{"num_hidden_layers": 22, "hidden_size": 256, "num_attention_heads": 2, "num_key_value_heads": 2, "head_dim": 128, "intermediate_size": 1024, "vocab_size": 4096, "hidden_act": "gelu", "norm": "rmsnorm", "norm_place": "pre", "norm_eps": 1e-05, "positions": "learned", "qk_norm": false, "attn_scale": 0.0884, "bias": "qkv", "tie_word_embeddings": false, "parallel_block": false, "init": "normal", "init_std_qkv": 0.0464, "init_std_o": 0.0, "init_std_up": 0.0464, "init_std_down": 0.0, "optimizer": "muon_variant", "learning_rate": 0.00931, "lr_mult_o": 4.0, "lr_mult_down": 2.0, "beta1": 0.93, "lr_head": 0.00877, "max_grad_norm": 2.0, "warmup_steps": 200, "schedule": "wsd", "decay_fraction": 0.654, "decay_shape": "linear", "final_lr_fraction": 0.0, "batch_tokens": 131072, "max_seq_len": 512, "doc_mask": true, "train_tokens": 464700000, "max_steps": 3546, "dataset": "wikipedia_en"}
MLP neurons of a small language model. Each row is named by its layer, matrix (up: input weights; down: output weights) and neuron, and shows model dimensions 48-239. Each number is 500 + 50 x the weight over its row's rms, rounded and kept within 0 to 999. Numbers have three digits each.
After each neuron's rows, "fires in" lists the words (lower case) most often at its 100 highest values on Wikipedia text that the model never trained on.

L3.up581:516484489491506470493493497580558444509495472552539410505482488493540514484553523600439525536604621518548596476497410485602428505600546461456455555465350543568459496546476555432492584474451524431545490459496444494523495499474451557553526468467539465479424451544474487451546529485572520591407398546472506507502526566494510484547453467517484505625553473517470514467420475446535509457464515532580557562463460552485520451466513527537563500492480444467461504545544489513455573463539415552528436539499414491534533535469536537566395508476444504440573466512558499543477570598544483486
L3.down581:532457481428542424501550495494516449552587414482474505493510568519549540500522490533517431505396521507498629580529486550548577459524557484520532581475398466471469485471466519478521467450477460492532498434497443398484497527439508553455614534413475509455504575538504435516496542536549492527547447523440599525567458564552462530507500593583539531576491406468498476444509478426531464478486426448496492517523489552446561502442459590482573527514555496536521454528629491490467504475508455578493487454551459444481505484454488571478507409437503555521491490532516513661508480572555495529
fires in: "united", "san", "colorado", "angeles", "carolina", "pacific"

L3.up498:493443520521509423556405605528546458476494566475533497510425528507581539525472420562393631453508593508512525522513521490470480523539505539456471539498542545506576525605425517531541457524429531446490501504519478427541552372512564435468503502578509524596572546435581637479553446556534547447454452537469564516500443472540502473546573428444539502432360528503448492505477578468546431431517515536485490542444487516445515530463457475523551463471533451532543524553589503490529630530462502567437526522457409504430494615480496508482514519465523513481488515624558485426503438602486472499
L3.down498:567414549480546535514508554498448458502547403513479568506490476500572410543544464531575464509523532601487611519489490426474618449521508501489537386495549538481413559466462481560519424419528425457611370409543582511498550429483470467605479526577588451529493485500448527390525449473482456472584444475440502466477456508495517532479488516499514561512580511445512482524548469436493555499458586470438472486482534513504476560530467555593509534625425460580459451579510542409505499495553530426534577475508506579464523559534522524453512480449518486473494493505564506517489627584494563518
fires in: "state", "country", "place", "parish", "british", "south"

L2.up766:504386559497455484505537509604536430480476577489509503483526501373454515528498489456490555459496506501495477498436501552397492497520515484581398510528489491495606511505496457469593516522584526464468445471490329495466479451444547489562535455556481486508515515434551536572445540462542429522498504503478505453438529512588506544492569503450450520508455476597612458510469460578621493429470463455517495522581548472472520476513468548526510613461544556453499503504488527445564490479473490384513473554432440494676577500494508502534496504481483526515505456567550491464427608526630413476
L2.down766:486501556607578509463596419507507527421474544512485556471588463475464398525524496477507489592501476488523506453461511495448489503419535548575419518507500464515578536568479428462540555450447581538493498468464476476491494415448496530493402537464578426584382503494459559540530520461465482439482467568507495450544608492436535488390467561494477418502510469450573487516484536514534541473504498526540570572443572510457550513573508449478505519455454548436546520601407474430538529517445420456493514504544494506426630546516471488519482465462503567477484600565542519525501539524543490423
fires in: "music", "basketball", "science", "personal", "football", "baseball"

L2.up420:601483544502579460582430463543506407469596522541455500460421542505524500474403460600462602494484450492507508544463425484460517468482508406522442496485566506527455470438480500519473434560607450473556463538392502491564496475567567564528483465518460538491462433409426548463480476501535493504545542452523545531493549534521507434423528475451482501489452547491387449557551533379507487493528470508461496580428472505500459510490460488507515469524455505474453572525514434594478473438497457513516417506427519540564487550420524425552491446563433584514473476539428497445550490551525512603
L2.down420:589540590549585417519483487454518420442576456588513488519450544476496470492463545543456518514462371566546515544440460548493450395496522448552455458510516521509511491415497448531443408515510454410567466477416481456557588500500495512519536486502521521542521425401503599496486425551476515499528582456454497496492497471483460478474562535435478456521547567455440430563553518433470516470613516515505593527403454464495436426519565499490570514521453505497466523506477471579536524455517524559545449564362420596515496592435426488542473508497456585461497464531427503490466613513481514566
fires in: "not", "noted", "t", "note"

L17.up888:548473492480488494529523488560484570451429538566513517563480540457518490491552515571544534459422423562464521432552510539443474513468508515455473476527443600570445502449487525483496520552459457604428506551371416507401458484525518542508536424433444508548514469353411491525536476495423485542501546572613532453502516513515604535482516479537498465448509465482542547464464514556578450490425481470480514462520537504461468503511591492635525570516569525447525610488500528482494480568503568531445431489476508529549443440583480529439547553470504551439511505443499560591427483523551549505
L17.down888:539522492522445587541503457445506424582518437507519437479533479451508474548457479448471495548560508411558497505480552484548568503457483545563467425453492443576594405548556560566542559520506457427434551477470541488495503497439431512450441499523510514484612439586502532488418501542566528448480525477479611522535495442582523643503525484518565521593517513558422469550466501443458512501456479536527466470542599449380449497411457423442385485508489500479581577485470529547462500534473453469490602537463462546495549532466505483545508425406490514528485443559494669545597545535554474500
fires in: "she", "also", "then", "he"

L2.up348:572502547578478537457484518538511432597530520457493475581554513561387505502481498417581453559509517523492381520535441490446469482509473447446437493535458508536573469524494557513576508541522549484453439479539496480493514521381435537521548503659477476466439476536525488531497496506625432475553410513409492523467534531523511442499570516561484475434483579474535428495466482548484573517433539441516507545525449430540501531493450509534440528493555469448473581468537445437504490519502475477358605426531598553491488478579520511567507495498495409452416501477617465515529522460519424534
L2.down348:559492408558476525452563463537500396439519384528447481491484458558539454435552437492508403498478492550551532557570545434561456459419472436497435437477516484548580491491515457536616487446482541483487483534524428495540523480482527526540499546553453547479406465549502455376483426450527448432488475521531467460463579491363511508503505572501491541559524497460468473551465530566502550541465566607510555534454416552492505535557521395518489411515548532497488450368483527457447524499496500512569532547582504509542487453486576528499525484505474473441506544449505511572472601528494471538
fires in: "day", "year", "time", "war", "days"

L2.up368:565446550563530606479517530537559462513522470478467469522533477479482553501518384486538439525475524498506538537498479492534595507559540488569499450536557494455476503543484514568495488478445485455468511493518525515438530507456444505541470509527553492505413579438589431460437435619576497565581451494532581609432484488480487503426641504475597513528493366486574485521583571418454451504503567499477383574523442522613453525543522555525597463500564594566548560518478543489425455424473454502460427485493472536589572504563552534518511477501556526424548533510617552563476443533441507481
L2.down368:561536501537444553468484492571537439473593521424515502461500448406474397478523511468486502526536534537513506543534497495531546443480487532541531583608498416574613516473547503520478530478425532488409442577506515535499569462429499449446455479469577469588536484449469433487488426579506442591563456478503517492474610538512435467503440507408464509495500525541429557466413496474556530554484507512552578437400462439527513516520523381513506579522519465535482437462494472516541460463520480514506510410525509602475500499499558493596475509437515565449499641628478559442395450525549481466
fires in: "church", "building", "work", "school", "construction", "built"

L3.up534:543549584435537519503516585468472452522449488542497570639573482586504506558535437434380543531528577456440535493542567541462486456399496411461464449464482595450474519552519500434527506459455421502509505545527568492475471521504451463559548548479521612489590465462479409554440454489573476490502476462535509531501573566487468530527493562499474526515505431523501460570465494476467491532458539439582432568517457415516484439450435551410471512470474417541491578438508572437420518497514579495467437479492487518524584461529395583538472480636481489509515556528476543534474496483548530576
L3.down534:484454484561516492486571526491544528502559557474485518595581480473520515490522464450521563531566549501490531492563533461517514433416584486517490433526609532457494490533498478462542502430500501589562542444504544618483476395500527477521373570483502448505584456552490511506530510479460424452461495555529470528491519573538546513445446558540338511510441441391507559514612490486534538461527498487486520510471462422510443458421626442381450541472495446532423522521472408463614527502565542479486446507468564459432460473474490518477468470544485467530551488481509484476504443456385641569
fires in: "son", "daughter", "jordan", "succeeded", "gordon"